Weights of a small GPT-style language model, trained from scratch on English Wikipedia.
Size: 9 layers, 6 heads of 32 (2 for keys and values), vocabulary 8192.
Architecture: rotary positions, no biases in attention or MLP.
Training: 109M tokens, 13257 steps.
MLP neurons of a small language model. Each row is named by its layer, matrix (gate and up: input weights) and neuron, and shows model dimensions 16-143. Each number is 500 + 50 x the weight over its row's rms, rounded and kept within 0 to 999. Numbers have three digits each. A neuron's up and down rows have the sign that makes its largest values positive.
After each neuron's rows, "fires in" lists the words (lower case) most often at its 100 highest values on Wikipedia text that the model never trained on; "fires after" lists the tokens most often just before its 100 highest values on Wikipedia text that the model never trained on. A number after a token or word is its count.

L3.gate459:581604507460613557491519448577529443584513476524494567584525478487483483472593568498586536454522546505511456493491510590540555420500510374456481467435493533504483525540513443537555470503490565500494437472542508472502592443519476517510502490368515535500569522548448557525556547481526510577473385514504515470496484531505455407517422514491521426482555584494429529515512525485500518496393
L3.up459:526533420426575494517468458558466583512562436574478491522412424558532508512463480445432578530365412498464487515540480552509526556463506465596426440450498543497470507525465508482564560445547553501429525517560508559504504533425546467496548573443598532502472502511483473500504481620534526518542527490383535552550453470518517519363476478552494433650531546494408494437524494539438494474519
fires in: "york" 40, "california" 15, "carolina" 8, "pennsylvania" 5, "massachusetts" 4
fires after: " New" 42, "," 22, " North" 7, " in" 4

L3.gate449:498513597476542475529580414460517504501482531445422574489474446505452553447541461486473526505535595487507487527518448466526525469449536513467442447553486495580473567483430486530493494422534584526471449558468485452461514496504498509469571542443550547419518532510500449474412522589446487459496519457521451600481476517597499517495556456530422497443468504518563524598506546428450469513513
L3.up449:513466480585505464484420505455499543488465572519517468493600537482540548483482490515518493437525348616474571491510517582554541460583461424478453423455455497484463473489461544495467326558455562426466453533489541487451487519529448568494570475514483481514640434614503523477526563522511517490555473482487527485521540476541548511425523461540476570487527459513537490547525422487469425583546
fires in: "total" 26, "on" 21, "its" 10, "it" 6
fires after: "-" 24, "\n\n" 20, "." 20, "|" 15, " •" 8, "\n" 7

L3.gate226:474463468473599514491494502546492447524506519550488463447561404565529538471503552466475467443459420407572443564477475545481423555551630459553557464328412447476524495489479491474518487518497567564405546487510458482531442569512467497511458576513451417447481452531490449608573425452545512634440501507470541458456456466461627485467501569501543583484534447458595514589544511446507436515564
L3.up226:583567524551503568499532522447475531515545592520469489468471511566534438508533551399551539443438528455456485519440557423561486442573575447457494468541521550504559509504529502521501579452516441497620548520522492528542588532580410468508462491445472522518523539458489524344479608446480487519459312514498569585530492570482569515393446443462459487460414438454467463572417448489515410443452
fires in: "and" 72, "while" 22
fires after: "," 93

L3.gate382:420525503486520495523452534467504521568471538476476404436458447508493549452454423402464459558504553537454459528515536470476494571675511372541515478380452564533567476449494490514450521497551534396456573565527426502504512588457458542549475502483473450515393576471494517540512563505523500466346522428590521532504493490440482419468524502548575545518461477505465538498501521451585572421464
L3.up382:482420473514481528507531441537525536497533381449516451502530428571511583527515572513474457412495509545503483479440435453505397550485508419512419501600444424529506479448534486548558530466426531538487499421470516532528551515484431550455485470497475460603472578516527566540519407540496557440425568592380434498544440401480500487474476637560518578464507524478532580478452410563403522540427
fires in: "and" 53, "with" 18, "while" 12, "but" 10, "although" 4
fires after: "," 99

L3.gate82:548492466436516437590500497484495548576462399511545416452504498429473504418407476595471456551466569549475514563555474448516457576488438508583528499516428490538508526462442474425438553490515515500538502538521493478479458465491445620408546508524522586514482585537495434532503486383478572531564472544466497478631481524437575447489441540460485478517495565570506573533486377544505483507428
L3.up82:444472554444494400610518499515588509549401477523520403552531513561484530485446475435501449474465539512561525533520522479554542483534487470535462611517432476518434506466485446534426446533557534582516572508598526471485526508493544620468593467517588495510518520549566513467488502512421495528539432478443499486551430450606575399492481552520501482530506545568496537516520429534504470537439
fires in: "of" 97
fires after: " one" 37, " some" 8, " most" 7, " number" 5

L6.gate359:542521490536576541453458484556516523454509473440465534462527531523492512519515383430490467575574526489534348508584504442516535437523547452503483395454489366549471500512541531580467499527536515468464496557586545555498483457434570435436479554526499457526442485522486480504545475549473432512366488524531466506553420562522634536440509442561602463428557556419490459514477488539480444629488
L6.up359:467422547437515521465584516502526520522463424500465449546437550494448501561438453503485462568557414478400593560475545501515655491623454385502495526436554509437537473431413587494447573547478531487488579426443535527594475497406467490509503479528466536540456602557530468458529450443568530435454552549485496455534455506501487501507492448493483542450541548378476535643518500539525463502534
fires in: "it" 53, "there" 26, "following" 6, "that" 5
fires after: "." 33, "," 23, "\n\n" 10, " the" 5, " but" 4

L6.gate333:553503480493507561461573514569569522566505497460502481519542553556443495578467488573546354496561524464519495536488549506499461555550471490500574539492351531534543446547510537526350509532490505435494502472521462449480421564515514437576527521472662499509443466424469583587520457435469458549484503471458425576474500570530490466538629644484495578530433540482510589517501574473552525416486
L6.up333:420540521514613479441520543527528480513462459556534439465505497465422494522488501539543480498496464491455496502491622659523514478531517421534561616505407582527494411530497525376446538458436548437490484513555523466483493546512526407541552456479484540500401546502508566597526553465480456532551436481532544455574563498446527554542470505497527581470469540475515480552500480445548543453568
fires in: "of" 87
fires after: " one" 37, " some" 8, " most" 8, " fa" 5, " all" 4, " One" 4

L3.gate424:536609537516516517450443397488496523470355505485528470373419501487383433534560555577430497512513473487486559520600509510490436587470424449495501524478506444520508470466428572505392532548588516456495464579550443512503527472399496492478543472443536490449450490550574443527459444534468443489507572492492489457542442459424598427452437501477522527476572588541485519520598485431450468460473
L3.up424:527556563600474557488578528363507565434431446450434508482452439563576422503506540521490501439586433537512557499622461447600397499423513443413540557487492473506436479507437573519497536579500444473513455542579473465502541483528547468526432400508532475501510518580510523534503476490505471537621458461570519540434538470443507529424364486486466524495529561481513463500517445516468532459441
fires in: "first" 22, "years" 21, "lead" 9, "oldest" 6
fires after: " the" 36, " The" 21, "The" 6, ":" 6

L3.gate38:538415510519520584540450368506560499465530496487470527515448469485505501484482444574514496537531533460504491463575457433572526469528534505549427540553493597537538583450432416547441522500468429520549523556528562522484431507514586485502530468472515493392461561455424540572493480490546592573494532467487532510571446553491465494485476514496445495576496542614513505503466470450466517487457
L3.up38:457430420555536557518544446547458428502457564536544578527412463471562459465452509582500565573591504534513497493580463567631499530470503425475505530523473494536528576580547512517511523452430559486549481499472528509511365463598543492569467437443546557494510475519503502443498543518430518549485592553553543500484494478419491504521529476425446535413521497468558513508465431480489454617550
fires in: "s" 53, "musik" 6
fires after: "'" 53, " The" 8, "ey" 6

L3.gate184:525521474456444542546557513570485474424513587481517420487505609506547404464484458457388449493513494519483508461557550475559524453425454377480553466527517458468510456431467514563426536479518485539525414432524561490521491500582619526495481477516399495560430523440464461497506522482591424493484606549540463488470450472428510490479526496459485414565467523554450478476458462496617487398504
L3.up184:443443429583457502432543511557446521456535452503498592519512416575481501549482561614518620542476464547550519468515548459522542575511423516544445500529430454521540568502475375452479433549466604503526471507427487517479408550396505508580375503489620491511554451440418544498494508475466494509485530539499554484486513522543485499509534515566394593426504617449526464496535486462482523525499
fires in: "a" 80, "an" 10, "professional" 6
fires after: " is" 46, " was" 25, " as" 6, " became" 5, " also" 4

L3.gate213:562516525438526460580436374536399492466485580480462540438401531457496543504529390473530504586476488433418537498343506464516481442512501464475499478493491552551478544452456532511462377503492518470446501494465496464467563568457534489487600497606408553483510530581464458472457477525548571498461501498442577569448491438520519498493521512529497557422477485426486559421472508489566582527555
L3.up213:639468518490473468555482589461464509543462500498481415423505513534502458490548468475464468453498477561537603520462509356535528574564556480387492479512511511512444431432433566522567387514495390565559481554575490507525562591458505501483487516484530431486457546505451519472605531494557551533526561480446562570522411588400591421414475494496492500578516418519461519499475447550568444503530
fires in: "it" 32, "he" 19, "are" 13, "is" 8, "were" 7, "was" 5
fires after: "." 34, " there" 22, "," 11, " There" 8, "\n\n" 6, "\n" 5

L3.gate437:522496549559475558494477418458536489512490510464499448493431515546494558500496423522447471626522465537470530554509585469474541496564500497554503544493445447512420540476479455508525502525530539514517501557531530572533428445468491613512553576556517488498468423575589456527439418503498460371449570535428566439489344586477513469470459526513496552470534511508552507515587488457415477389481
L3.up437:548441450521469517542631455473541502505541500472513456438477502492529505542544490498486510498581545583420527475492541548497520594476418436600483506608483514448553433433488400532569536523576514491455604514578437500453455470476487537463464553453474417520566523545496542499554460486558436469504584534475494517454422583422431479517454413421463568485568577429438496481489486521573547475420
fires in: "first" 46, "last" 11, "only" 9, "own" 5, "for" 5, "same" 4
fires after: " the" 58, " The" 16, "The" 6, " (" 5, " his" 4

L3.gate297:435456526473509483412463439500522454546450501469532438583469425475489525416512559459547354462545494461513522553572474529506482504530486509524565474451488491512455459476487544505451538572494581596562571634485478509535463598552461469548524504551554572536426545556445438531421549498470496491506589536440502409504531516467490408480469497419484520384570548483457529521475371424495369491504
L3.up297:478460496535581572491497491466546366496438464423565503466522579542560542430444498542491445534556499540523497478541439518540401508450487478609474518509508496546486503496525532464484459488453496528574396609509547489527491511476575554585576490427551574563557456527591436514438438509467552507573522419426480499539380527484514533485492493552519415436497469523532525544511484548499512509537
fires in: "of" 38, "two" 13, "other" 11, "few" 10, "those" 8, "three" 7
fires after: " the" 28, " number" 17, " of" 9, " a" 6, "The" 5

L3.gate203:518484511482521431545525537539496575527510518492428507404514523450425501560523448540443476511464503489578480505511521544598478584562429468442370511464464467526514580416483479570524427551545457435426489538564541513542530445374535561544485570509460509509403462443534541457458460479563440498556576403467516420525453539463622486458454503469590482471540443511401520559587444515564507490530
L3.up203:569494496564546439428499419499479526485481428519451570477497406638513421438529397509532512523536426436582420550533371524426471525518498559487549435518422404533527535483502468454446429409519473502450465458498535504523520576447468503490464491505470494499557663555497475542462474495452521456479517550515438515476458539477451533522549557540501594496572568418467499465502492385499430429496
fires in: "this" 38, "one" 12, "another" 6, "which" 6, "first" 6, "each" 5
fires after: "." 37, "," 22, " is" 5, ";" 4

L3.gate399:469471470479537473545455540461488549403573449507455441565500411546461529467492449419496453479596543424509505473515488474477487525478563538504494407540483460465412494494471472352586640506543483428479482561503487532572476573560526472600531506480479489483497567508510554567469494551487472563447510543395441446453539469477675578507488502503502464562523381471512494464555586578496465598559
L3.up399:502418580473509578498487476466653548521378452465557439516592546499537415481425592496496453497534452532562495536508535487575396550575427471489660478509443449516500508441570439441474517465548542461527552481505486430608501495540580453522511472530468516457530471501466490488525526514448614505430526463411472493515494545426590443488432518485452557398513422491544531521580463515524505485509
fires in: "of" 27, "ap" 11, "a" 9, "b" 7, "and" 6
fires after: " (" 30, "\n\n" 8, " most" 6, "\n" 5, " some" 4, "3" 4

L3.gate110:576525426519539537485457518478472469367574522547482522475560423433556590519499543511512486553571526445587463492422533481483550520503608451462492474548521502470516513517576522500572432530484473554501529496513487494529475585540487556567450590418553474559506509494515566482614421600462523628472436537586481525488448473542449570455470543416558518483450559497535473520425545530581481424474
L3.up110:636484569454476489531491461508459497497553474443550478509452468517498448527488469481558500532540509629487446525522453408490507474476530455462569523481540498592431511477556457468462457481454485541494472550430423456451518501475530486565547399457532509483456449503494563457459510499510470525514472495529436483513520531507483449546480401515511568464586549539430466587500575600452495431511
fires in: "after" 49, "during" 22, "before" 16, "although" 5
fires after: "." 32, "," 18, "\n\n" 10, "\n" 5

L3.gate447:476465555471521608465516469481525502476483461509471620442434480405392434483456461578388482547508492565601532526599514422530448488545426380573488478521532580545501594415539472568490534526552471442465541560524535507427488525477505481443520505508556560532476408491549541497439424503619503490421551416502506517530437530480482521510498522487523510577595490511538495509535479439434504443493
L3.up447:455427561462524553534517469535492526535522499574463510496675529513413441463508486482508442566482491459626532582477462497476456509583596415453458404499465511499517558479476449503467556535484526471479515498439486500526488547478462544399526538505458525456486442466592555493450440474509560554432466476486481562511433528464542515588589550536466512522529483451512505517463490471448549575530
fires in: "it" 46, "which" 19, "who" 8, "project" 6
fires after: "." 47, " The" 17, " the" 4

L3.gate200:484542527543492482536536482499506548497494460413480453470453503475425494504443529577559590490483521505589468481538514511452512476575515408491643476480583493533444399473484483507431446535480550528502413488606516426555558516557493550495441569540479515431536483476588534568481529518554539464438654486520393416447494494449436439470564476590464569476518486488571462553468572497466462515576
L3.up200:452465492543459494517506552498461524566493518523484506553578462500418499536438512577443490508543495484514626514481459500531424574515621516490500488496512477470419463460422585467447449524529415632540539459517498429642480497601451439490567491504431540500448539546488516493551486398456495451504524517543544475418491558543345516488617424537544427469509532472574528516425533485530453469460
fires in: "s" 35, "one" 29
fires after: "'" 34, " is" 8, " was" 8, " |" 6

L3.gate197:439545487547456447503503554447564468496437491508527571432442440471481511611537426479521625479431524492427473526454540542501578479486494507465451469434550547398483459508532583553517542496436515547548594520483476466501571495498513511444529454423551475491437520420527486624520403444555531442426591546569509558536453520467475599493463491412578482419584490460387518456595527466550616534510
L3.up197:544417553452510579546490472536528556532498490527470436452498457542580508559474478464452527471466489440539603484498668487529476537491516564467562504504521504457436520448533527524547505474422425477470458544515479502502480477503451481517548500513507493505467392487507481472600484475491465626566576493464507583544455481502531489545500531533508567523513540527487459617587564530494620449454
fires in: "not" 25, "however" 7, "still" 7, "usually" 7, "even" 5, "also" 5
fires after: "," 27, " is" 13, " has" 8, " does" 6, " had" 5

L3.gate331:465592551454462439470436521471478571411479509519427414480463447489500493482367501506451542516606460576486481615405506415547557550491490478463485425565529493568566523488491548466537543567481452521394583417506530478488494480457510493464496505480463507607488619472512452564425546419470547526455415539524526608499557485522562452428481549511597588541463559450516497482439409526544459462565
L3.up331:529566482430536501501541548469438549547476498568544593473503430578507458539573452489450557504497480463594393522559517511537492580541497488534538536625502406477380437459499486472492532499544450475507449528509476431507531571565447602475541504467612442482442566466478482545600514514424500551534558509472445490518496482572508520474611467414539463546597520488558444576531448531556406569486
fires in: "of" 33, "with" 21, "where" 16, "when" 8, "by" 4, "however" 4
fires after: "," 48, " one" 18

L3.gate352:535575536407550450510442483554554564521387502579582545548405518513429453429550539520490570498532458462493430517480502539574568490497523473575466354544450444462592515530422539439426567581523512519475507436480454463467513486490525481592435449504474517394460582385436497587589467478422451477469486514482487476510546523500553512517541576512512495547497444400492596511429513483503434565464
L3.up352:519498495540487501528559466531492518512575498462468534504513564560462517558524660536533539613527521504425458408521544539496455588480506576562546528430496511469501542545397545590553488480585554500522555524574418408561526479441431479490488528448493433484530503449499520562435485502483515544439510502572518434552545489480515456528552580484517513569484563534521450543418406546506471445443
fires in: "an" 27, "a" 25, "one" 19, "part" 13
fires after: " as" 22, "," 22, " was" 17, "As" 4

L3.gate151:548527468418486464543524548487524479502486542564498573483520570517584465524463454519568530527538504570445449554506516488429541501587491527493447506525510501500506506456431449586407500520441537463447485526462486435628510536542539533473494401427608517578583555562513527551592462522538585516457507523489410639507512486416535524469556513447468479389495486475516448481581522511433536497523
L3.up151:471482455492462482414419490528413517511500474519449528480444448500533420449568541430413477401550442505517514420554518466538522523489569488486504478474421451500498473400460523557471435510474494551587465464403468476529459523583497494469504474528512551584529520516499515528452576385468505578445503527443538432505513468478404567427458501516478490543398441498521520427488515437509517487489
fires in: "as" 49, "which" 29, "so" 4
fires after: "," 71, " well" 4